config = dict(
    d_mlp=512,
    norm='rmsnorm',
    rope_base=1000000.0,
    qk_norm=False,
    bias='none',
    doc_mask=True,
    steps=9498,
)
MLP neurons of a small language model. Each row is named by its layer, matrix (down: output weights) and neuron, and shows model dimensions 16-111. Each number is 128 + 24 x the weight over its row's rms, rounded and kept within 0 to 255. A neuron's up and down rows have the sign that makes its largest values positive.
A block is one neuron, or neurons of one layer that tend to fire together. Before each block is what it responds to, as a language model described it from the Wikipedia text at the highest values.

Word-internal or word-final fragments of split words, mostly geographic names such as the R of River, Mississipp-i, Goond-i-windi, Hess-e, plus some common words like d-iffusion.
L13.down114 [ 95 159 119 118 105 136  99  91 120 161 113 161 172 107 139 176 141 130 131 111 132  92 132 121 132 169 116 114 151 115 104  69 153 160 148 117 117 131 115 144 125 115 160 121 148 136 140  88  97 146 157 116 145 139 154 149  98 139 101  91 133 120 141  89 142 114  94 119  89 122  87  67 144  92 141 147 147 119 137 117 112  90  89 118 109 115 152  80 117 115 127 149 128 182 105 133]
L13.down142 [120 177 106  95 118 131 104 145 122 179 109 108 129 100 138 151 142 114 133 125 127 130 116 118  98 132 173 140 144 161 176 120 118  91 158 125 122 139 107 150 130 131 137 121 126 133 123 117 120  84 127 118  83 176 137 110 132 143 156 109 139 126 140  92 142 119 136 129 134 104 108 128 155 139  92 147 145 150 143 120  94 118 126 142  90  84  86 151  99 140 125 120 128  92 130 129]
L13.down248 [ 99 163 175  87 154 116 167  81 121 113 124 139 153 141 164 137 145 162 136 136 115  88 112 119 129 114 113 140 152 132 129 134 152 130 115 109 107 139  81 113 111 137 137 120 151 126 141 112  78 131 139 166 118 119 131 121 145 135 126 177 131 164 116 180 157 159  90  88  70 157 155 124 107 159 121 121 133 123  95 163 142 128 157 139 165 110 117 115 142 152 108 122 108 107 140 124]
L13.down304 [172 135 101 135  83 129 139 145 159 109 102 113 158 125 111 138 116 132 118  74 106  91 173 173 102 107 112 145 170 149 147 118  93 109 169 128 141 112 143 149 101 123 126 140  83 121 135 138 139 114 130 132 151 106 113 149 128 103 116  90 129 149 199 130 130 116 154 119 147 114 140 130 157 130 139 105 126 118 132 138 151 184 142 175 123 124 117 138 106 151 160 168 176 122 119  84]
L13.down307 [111 111 115 122 121 115  94 123 134 125 139 122 103  90 139 171 106 110 116 153 150 129 131  91 140 137 128  99 143 142 123 142  94 150 114 104  94 154 104 142 113 147 122 101 154 142 144 148 130  95 109 149 139 102 167 143 162 134 113 155 140 117 104 110 140 118  96  95 109 124 118 144 145 108 120 112  80 147 126 154  97 136 164 168 134 143 105 142 108 116 129 164 134 114 115  94]
L13.down373 [146 169 136 169 141 100 130 118 139 104 133 114 125 133 140 125 121 117 139 153 135 112 141 136 122 125 129 153 144 136 117 100 145 147 122 122 148 136 107 144 102  86 135 106 134 120 143  95 139 175 139 120  94 125 131 124 176 136 161 166 119 139  93 110 145 129 119 144 123 108 136 134 129 103 125 102 147 130 126 131 126  99 108 131 114  98 140 140  96 149 135 111 124 122 114  68]
L13.down375 [126 132  93 184 102 122 187 110  98 181 125 135 123 140 104 111 159 151  61 145  99 101 140 152 118 100 121 106 106 127 132 100 138 105  99 139 127 113 145 132 178 162 163 117 152  78 131 103 115 107  89 124 133 133 142 161 137 187 151 139 128 145  86 137 140 125 132 141 101 142 136 113  98 103 117 147 116 148 125 133  67 116 136 154 120 176 160 159 143 145 147 105 132 108 116 125]
L13.down485 [149 115 142 119 187 164  92 172 107 137 127 117 121 145 166 118 165 119 132 143 139 137 126 167 103 129 126 141 123 162 114 171 125 149 161 163 122 123 160 124 112 130 110 148 140 161  87 112 133 143  98 130 190  91 117 106 106  96 155 118 132  85 153 130 108 131 145  83  70 141 136 175 120 111 124 138 158 128 141 137 129 142 151 123 139 109  66 163 107  93 151 109 127 162 121 159]

Final word pieces that complete split geographic or administrative words, especially Count-y/Count-ry, also hometown, Village, Pittsburgh, Areas.
L4.down115 [114 162  98 126 126 172 103  88 111 112 141 136 146  95 109  85 150 141 158 165 139 128 133 152  99  91 130 145 141 141 128 161 136 102 149 102 113 143  73 110  97 141  74 134 120  85 107 116 156 188 151 132 141 142 141 137 119 132 136  97 126 136  81 130 104 150 124 102 122 121  85 122 107 115 160 133  94  85 136  74 133 154 135 109 150 131 167 135 177 128 103 141 102 128 138 152]
L4.down225 [121 129 123 122 100 121 166 117 131 130 133 145 137 116 175  95 134 113 105 145 135  92 106 199  91 118 116 173 148 128 113  96 145 103 133 129  69 148 125 117  90 115 151 102 133 138 108 156 116 126 174 115 122 120  96 131 109 113 144 127  94 122 114 112 161 105 170  94  97 168 108 125 114 106 140 115 163 142 116  81 136 124  77 163 127 163 137 135 140 146 142 122 152 147 126 123]
L4.down327 [126 162  92 124 140 144 141 138 137 124 133 102 135 145 127 153  96 114 165  99 132  98 136 112 109 170 160 110  96 133 136 123  61 104 152 130 102 152 126 114 120 140 149 153 115 109 138  82 159 137 107 119 135  89 111 169 166 154 158 135 113  89 125 124 102 114 101 177  91 103 119 160 156  96 179 119 176 173 135 114 115 161 121 113 143 162 113  68 110 116 146 134 132 123 108 121]
L4.down328 [ 73 177 116 114  92 170 115 132  99  74 134 152  79  69  94 112 136 151 158 104 117 128 104 138 112 162  88 149 165 139 103 141 157 118 137 124 147 142 145 117 136 129 115 115 149 181 149 149 120 154 131 144 159 134  98 142 112 142 113 138 142 119 129 126 135 120  71 120 132 145 171 119 154 154 166 100 156 117 109 100 127 118 158 143 100 150  90 140 126 134 154 147 124 115 108 139]
L4.down358 [114 130 117 127 131 150 146 142 164 124 124 106 135 101 136 141 153 154 135 126 155 123 133 139 198 125 142 164 136 136 123 141  88 105 108 154  99 142 131  93  78 145 145 138 122 132 167 120 114 123 131 141 117 135 140  97 149  91 125 145 137 135 100 131 147 139 113 110 110 118  86 132 118 161 185 148 137 110 134 165 132 135 162 127 148  91 124  94 121 185 111 137 144 139  96  86]
L4.down391 [ 96 180 113  96 137 118 122 138 147 129 129 117 173 125 121 110 142 119 108 150 148 118 117 162 151 173 119 129 145 169 121 101 104 129 141 119  75 124 163 151 130 145 168 133 149 119 117 131 102 155 128 175 160 114 136 148 132 111 129 111 133 110 134 117 137 130 109 127  87 133 129 156 146 114 147 140 138 119 115 132 172  94 159  77 164 165 129 174 135  89  93 170 135 130 155 134]
L4.down449 [122 138 142 140 124 113 115 133  99 150 143 162 160 124 173 171 147 120  87 114 101  80 140 148  93 141 112 128  93 136 114  96 141  91 136 133 159 164 132 126 104 137  65 106 116 129 128  86 141 114 163 144 113  89 112 164 120 160 117  96 132 156 132 125 152 118 109 160 128 148 130 137 102  93 121 121 123 132  88  86 130  98 153 126 117 131 137  95 147 141 120 170 137 161  94 137]
L4.down491 [148 150  89 117  87 136 142 104  96 103 178 105 168 122 103 151 127  87 100 152 125 129 126 103 168 116 108 121 126 154 107 114 144 150 138 117  84  98 137 116 115 161 107 143 142 105 109 118 142 115 108 108 132 141 148 127 130 155  95 117 144 125 126 102 147  85  91  88 100  89 117 144 100 154 123 130 151 124 139 127 147 139 171 125 130 162 147 131  80 111  97 105 106 133 122  92]

Final pieces of quantity expressions: split spelled-out numbers like th-ree, n-ine, sev-en, f-our, the words one or three, and digit groups after a thousands comma (1,30).
L4.down90 [ 86 105 163 140 130 133 143 189 122 135 119 132 110 120 134 156 153 114 127 103 134 130 140 150 126 176 126 140  97 145 106 116  78 132 121 139 114  79 125 152 133 113 122 160 169 145  96 145 171 114 121 103 145  97 108 153 148 163 132  69 112 168 137 135 112 149 159 131 104 157 129 113 150 172 106 112 188 134 138 122 122 132 124 160 108 146 161 139 130  73 132 137 146 101 133 173]
L4.down169 [152 145 125 134 156 103 134  94 125 132 143 137 120  86 143 125 131 146 125 133 132 124 122 140 143 125 115 153 157 126  91 104 125 165 167  94 100 129 175 107 112 142 120 120 115 113 133 126 104 125 137 168 130 151 108 148 165 155 144 122  83  84 102 110 152 137 159 144 153 122 136 120 122 145 117 124 127 121 128 112 126 110 112  79 122 122 162 122 160 111 106 104 137  95 134 166]
L4.down171 [ 89 151 101 148 102 117 178 109 135 105 118 126 120 149 151 115 133 146 116 145 131 107 109 137 153 165 141  92 138 126 147 130 164 121 156 147  84 159 145 103 128 104 154 165 125 133 115 149  84  77 148 142 132 117 123 143 119 134 192 103 116 153  91 108 122 118 136 118 143 113 106 106 103 163 145 118  88 126 140 152 125 138 127 141 134 171 144 133 148 108  75 116 151 128  91  71]
L4.down209 [155 171 142 141 122 111 102 137 138  99  81 105  93 121 106 118  56 117 136 198 118 137 130 109 120 126 125 143  90 122 101 129 100 108 149 129 112 119 123 151 115 122 111 118 148 137 136 152 130 130 122  95 126 126 194 195 119 141 145 154 109 143 126 137 128 115 137 102 139 107 128 120 131 149 107 176 130  91 161  99 116 163 141 119 158 111 122 156  98 158 128  96 148  84 122 154]
L4.down318 [132 156 107 131 158 131 121 177 146 130 117  77 147 106  79 143 125 156  98 143  67 129 145 127 174 127 122 107 123 178 148 148 151  99 124 147 140  99 123 102 124 183 110 127 111 100 138 100 126 123 109 103 157 123 137 111 109 129 104 106  90 105 110 130 121  97 105 108 148 148 126  97 144 151 133 104 137 160 168 105 162 105 116 106 115 148 146  96 133 145 126  92 126 114 143 157]
L4.down402 [135 130 142  94 114 126 146 143  89  87 106 133  94 130 161 140 106  99 114 164 103 166 172 120  97 124 155 119  76 147 116 121 116 127 115 145  81 117 128 103  98 123 113 128 115 104 116 141 147  90 126  76 156 121 111 112 148 178 159 102  72 153 101  87 137 135 126 154 152 136 143 119 128 131 121 127 125 116 121 164 133 105 129 119 140 119 146 128 166 171 124 140 153 114 174 167]
L4.down419 [121 131 136 156 138 165 119 144 158 145 126 125 120  57 141 158  95 132 130 119 129 136 106 132  97 204 156 123 110 170 138 141 133 119 161 108 137 125 148 110 121 144 178 155 111 136 112 128 117 112 120 114 146 154 104 145 106 130 212 112  54 133 107 112 116 155 161  93 117 137 123 114 136 131 164 134  82  83 143 136 154 129  91 146 130 111 153  90 150 133 164 148 130  93 139 148]
L4.down479 [110 104 108 111 132 117 139 128 119 140 100 112 143 148 130 129 126  98 169 144 123 141 135 132 144 108 144  78 125 138 163 166 160 113 139 126 189 117 128 170 134  95 104 131 164 153 152 149 110 158 163 141 145 108 110 169 138 130  95 119 103 128 122 110 136 144 132 112 169  94 141  93 140 117 139 154 112 160 135 115 159 112  99 147 148 178 138  90 100  87 167 163  92 147 140 130]

The word name in naming contexts (the binomial name X, the name of), plus final pieces completing nouns like family, team, party, stadium.
L5.down33 [141 151 146 163 146 148  96 120 138 138 172 127 135 101 127 116  84  74  97 181 130 114  88 114  98 134 115 125 162 114 125  79  98 174 136 127  94 147 130 117  99 154 158 135 138 133  63 139 137 122 107 139 115 147 112 137  63 129  87 100 126 135 124 161 118 111 115 159  96 111 136  90 131  95 145 162 151 157 118 127 118 140 130  83 114 138 156  93 108 124 110 148 134 157 138 130]

Final word pieces completing numbers, ordinals, superlatives and adjectives before a noun, e.g. hund-red, old-est, f-our, fif-th, heav-y.
L5.down314 [ 98 111 161 116 123 106 140 125 114 109 119  89 109 104 149 165 101  99  96 169 140 111 114 142 134 170 135 136 127 157 133 164 136 102 123 132 122 170 156 102 109 135 142 127  88 133 140 128 110  87 105 117 110 160 124 135 119  92 103  98 134 115 150 126 132 106 125 122 129 145 119 112  88 127 142 148 107 115 127 160 103 154 133 151 122  94 175 105 137 124 148 111 137 148  88 101]